{"d_model": 320, "vocab_size": 8192, "norm": "rmsnorm", "optimizer": "muon_variant", "lr_head": 0.0106, "grad_clip": 1.0, "warmup_steps": 200, "schedule": "wsd", "batch_tokens": 131072, "steps": 5954, "dataset": "wikipedia_en"}
MLP neurons of a small language model. Each row is named by its layer, matrix (up: input weights) and neuron, and shows model dimensions 208-303. Each number is 200 + 40 x the weight over its row's rms, rounded and kept within 0 to 999.
Before each neuron's rows is what it responds to, as a language model described it from the Wikipedia text at the highest values.

Second piece of a word split after its opening capital or year digits, e.g. M+at in Matches, K+ar in Karel, 20+1 in 2012.
L3.up933,244,204,187,184,228,170,195,127,129,177,210,188,235,197,233,165,191,246,213,214,244,213,243,204,186,159,163,212,234,250,212,213,175,223,190,208,211,214,161,210,213,190,217,343,197,205,195,232,213,179,184,198,247,193,235,190,150,222,171,154,238,185,113,145,181,262,197,188,304,194,189,148,200,191,206,213,158,170,179,149,161,264,177,248,162,246,179,218,189,193,138,170,272,179,195,204

Last token of an introductory phrase at sentence or paragraph start, such as Due to, despite, According, In 2024, During, In addition to; sometimes word-end pieces like "ing".
L4.up840,235,178,192,149,110,172,215,175,187,231,204,280,165,200,227,156,162,183,192,237,199,256,164,221,262,244,184,200,161,123,240,184,183,285,223,176,148,204,179,192,262,157,194,206,143,263,177,86,193,207,266,208,147,305,173,152,194,190,254,218,231,207,237,176,178,187,166,246,122,158,189,176,161,179,142,204,154,217,130,202,291,126,191,210,175,131,284,173,219,170,231,277,188,213,202,226

Commas (sometimes dashes or closing parentheses) that close a full phrase or list, before an elaboration such as including, followed by, respectively.
L10.up453,141,185,141,186,172,220,262,262,184,283,168,178,183,132,247,186,223,196,146,188,207,147,200,235,212,276,167,162,183,205,261,164,190,245,209,274,198,129,168,225,238,166,222,184,228,239,217,185,189,201,214,177,163,178,220,200,216,144,251,210,187,133,201,201,235,230,124,180,186,230,254,166,239,182,211,150,178,181,218,164,204,225,175,225,162,265,178,196,205,156,242,310,241,250,107,175

The last piece of a word split into several tokens, such as ant in consultant, ly in reportedly, aught in stepdaughter, ong in song.
L4.up153,204,177,137,167,210,203,144,194,194,171,223,264,217,155,156,206,237,186,212,260,165,195,219,179,149,196,183,181,214,266,222,214,178,174,253,166,134,178,204,134,150,193,168,204,181,223,183,178,201,158,183,265,242,234,203,146,167,243,265,207,206,239,178,114,150,225,213,201,210,161,194,166,180,176,223,233,265,171,280,161,220,228,180,230,178,215,193,184,283,256,218,145,208,254,259,220

Word-piece tokens inside a word, especially a surname beginning with W, such as the o in Wojciechowski, er in Werner, ul in Wullaert.
L3.up960,234,210,194,185,156,186,152,210,248,174,193,181,205,227,241,167,133,133,251,195,223,249,220,181,218,124,159,172,290,236,279,191,145,236,138,234,165,182,195,270,231,205,216,179,181,201,186,194,145,237,246,219,196,191,177,188,243,214,199,219,215,145,197,286,219,236,217,180,237,243,244,255,284,271,212,165,248,97,140,144,220,159,226,183,274,269,284,163,205,163,105,205,246,210,197,190

Single digits in the middle or end of multi-digit numbers, mostly in sports tables and statistics (4'1', 40,0'0'0, 7'3'.6); weaker on along, when, and name fragments.
L4.up633,208,206,190,188,167,230,206,213,171,240,221,196,190,194,232,225,141,219,192,186,212,233,192,178,202,247,244,189,171,145,223,202,231,197,174,193,196,272,197,220,201,153,247,219,289,154,142,212,231,256,192,179,213,223,137,256,205,213,194,147,171,149,204,199,281,218,170,199,266,245,186,235,187,156,172,164,261,166,220,248,273,171,162,216,197,235,146,297,190,157,131,181,235,217,209,144

Single digits inside numbers, mostly race times, margins and scores in sports tables (1:45.44, +2:44, 9:19.3), plus measurements, years and the odd "drains" or "owl".
L10.up491,233,148,266,195,175,104,148,218,151,236,182,106,175,162,204,209,194,207,229,261,203,230,189,212,214,135,200,172,146,177,204,153,186,227,186,195,188,281,199,263,248,148,187,263,234,232,201,160,199,200,152,122,234,217,147,202,265,187,190,240,277,206,167,174,174,223,206,153,289,254,145,244,234,199,215,171,266,223,208,159,236,210,141,183,198,212,214,150,210,183,275,148,172,214,231,190

The slash between DMS and decimal coordinates, the pipe after a name in wiki tables (party, club), and mid-word pieces of foreign names (Grig-ore, Zap-ori-zhzhia).
L3.up1070,161,200,204,160,161,218,287,204,193,207,223,185,169,171,110,201,247,195,240,229,246,180,177,240,210,134,173,180,191,213,264,173,162,215,199,205,198,233,162,231,183,178,210,163,200,160,203,233,268,160,155,144,225,191,182,192,284,227,121,132,163,144,285,248,185,204,230,184,320,213,182,187,164,155,211,218,119,132,265,147,226,256,249,177,180,287,163,190,245,225,184,246,109,226,189,223

The last digit of four-digit years in dated prose, e.g. 185-9, 200-3, 199-2, plus a few word-final pieces like cases, more.
L3.up966,190,279,191,153,177,238,215,216,207,190,213,209,163,154,143,211,128,163,137,238,201,227,212,174,192,199,210,211,166,225,176,223,160,215,229,226,176,234,180,163,177,173,170,233,149,121,207,184,222,242,183,259,189,104,153,214,154,258,154,196,236,156,191,152,253,141,179,222,191,237,218,271,289,177,281,253,224,194,238,94,197,224,223,202,238,177,190,182,197,191,269,178,225,164,165,230

The last digit of four-digit years, especially birth years like (born 1958) or (born 1992), plus other dated events such as Built: 1938.
L4.up424,171,174,214,161,152,213,226,225,212,184,174,308,193,243,219,189,220,212,204,241,237,254,217,205,177,227,237,163,144,137,163,247,225,181,203,109,187,218,119,241,235,208,228,97,162,174,271,213,270,130,156,219,247,158,166,170,232,162,196,242,193,185,201,225,176,237,175,190,252,170,160,168,242,256,194,185,148,212,143,255,215,187,202,211,219,174,268,201,135,183,197,234,168,319,173,117

Fires on the second digit of four-digit years after 1 (1992, 1953), colons after infobox field names, and table pipes or spaces.
L4.up412,215,210,103,190,189,226,187,235,209,168,259,200,236,173,123,171,182,157,211,137,216,162,204,188,208,216,262,207,252,217,246,249,237,203,188,180,193,225,180,201,139,158,232,165,180,182,202,176,209,185,230,165,279,266,132,78,248,114,167,203,223,192,216,259,156,236,198,172,170,163,188,182,327,210,254,146,167,178,229,274,235,149,209,158,246,186,242,171,232,167,277,236,114,185,258,158

Pinyin syllables and word pieces inside Chinese personal and place names, often in tables or lists, such as Zhang, -an in Yuan, -ong in Zedong, Yan in Zhou Yanxin.
L10.up1184,169,164,154,220,200,190,168,180,219,206,196,258,227,262,165,114,189,247,203,150,271,220,198,238,204,178,132,146,242,174,163,205,122,158,200,263,214,150,226,198,161,215,228,225,171,182,231,254,235,228,211,171,268,182,209,254,265,199,199,211,117,147,157,214,157,192,254,241,198,115,155,218,209,169,156,215,214,145,170,158,231,86,215,210,269,259,144,213,307,200,143,158,294,228,188,218

Mainly were or are after there, as in census counts like "there were 866 people"; also mid-word pieces such as ot in Patriot and po in Hapoel.
L3.up478,189,298,233,104,203,243,259,181,193,214,244,189,247,169,240,198,275,120,239,154,198,214,245,242,199,233,156,175,177,202,208,195,142,151,194,287,260,292,152,172,194,228,224,186,254,269,156,230,202,246,254,215,141,163,252,208,208,163,250,183,194,201,257,198,170,216,163,224,195,204,180,154,212,232,159,215,185,247,198,204,212,256,169,212,241,165,178,270,283,211,222,136,217,261,233,188

Tokens in sports articles about player moves (traded, signing, contract, ended his run with the) and leading pipes of stats-table rows.
L4.up346,173,182,158,195,207,258,218,193,192,232,215,226,198,144,250,182,284,262,249,235,158,198,255,240,238,245,180,185,182,199,253,161,202,212,214,73,253,150,162,224,188,160,194,252,155,144,243,209,222,222,150,238,208,200,210,175,109,231,256,174,172,168,231,174,261,187,224,254,205,205,234,147,189,165,221,219,147,182,248,190,188,199,221,281,183,225,185,222,188,138,194,135,197,236,195,225

Leading digits of four-digit years (the 1 or the 9 in 1945, 1589), especially in birth–death ranges and dates, plus colons after infobox fields like Language.
L10.up110,194,188,191,193,143,131,276,197,173,222,159,169,223,235,205,167,146,192,137,207,180,84,216,155,208,278,187,215,194,246,170,202,252,201,248,185,139,225,246,213,221,139,192,271,178,209,108,170,253,150,223,148,271,188,177,162,181,183,210,114,164,201,208,110,208,185,172,225,178,185,207,161,213,207,214,253,241,174,207,225,243,165,191,266,230,239,218,174,205,240,232,215,180,203,184,160

The token in or In, mostly the preposition before dates and years (in 2009, In June), also word-initial in- pieces like Indonesia, infiltration, Initially.
L10.up100,181,171,208,200,178,211,206,108,225,176,136,218,219,183,155,264,205,193,215,179,210,233,184,224,205,209,169,163,161,229,145,176,146,187,180,170,182,150,253,200,225,214,282,201,158,225,199,126,224,232,217,274,163,213,151,296,279,146,173,204,219,270,214,236,243,153,123,128,218,216,180,284,170,202,249,195,229,261,149,203,207,235,248,233,234,204,170,183,198,203,170,248,127,247,173,231

Words in sports and music writing, chiefly the just before a team or league name (signed with the Giants) and genre words (hip-hop, rock, metal), plus record, time, table pipes.
L3.up163,147,218,182,315,102,210,133,228,146,132,268,184,176,161,205,209,198,253,220,208,204,176,183,223,261,207,85,159,224,123,188,231,227,130,204,140,253,170,224,177,169,223,209,225,216,144,278,211,192,200,179,229,179,134,159,276,172,233,180,241,157,146,235,233,273,225,261,213,240,174,197,204,159,182,214,272,198,230,131,222,161,229,217,243,181,202,274,220,284,181,219,184,219,184,228,220

Word-piece syllables ending in e, such as ge, me, de, Te, found inside or at the start of split proper names, mostly Indian or other non-English ones: Man-ge-shkar, Ya-me-thin, Dun-de-e, Te-zpur.
L10.up701,208,169,256,248,217,210,152,157,209,287,211,202,268,114,171,236,232,202,204,153,225,206,196,160,201,178,192,216,178,209,172,278,164,159,200,170,248,219,202,193,187,218,170,215,174,254,133,237,183,195,202,154,194,113,182,230,246,146,183,253,138,205,209,200,221,170,132,193,205,146,140,187,211,267,153,198,193,244,189,259,220,129,153,143,163,158,241,219,192,166,198,217,194,210,203,248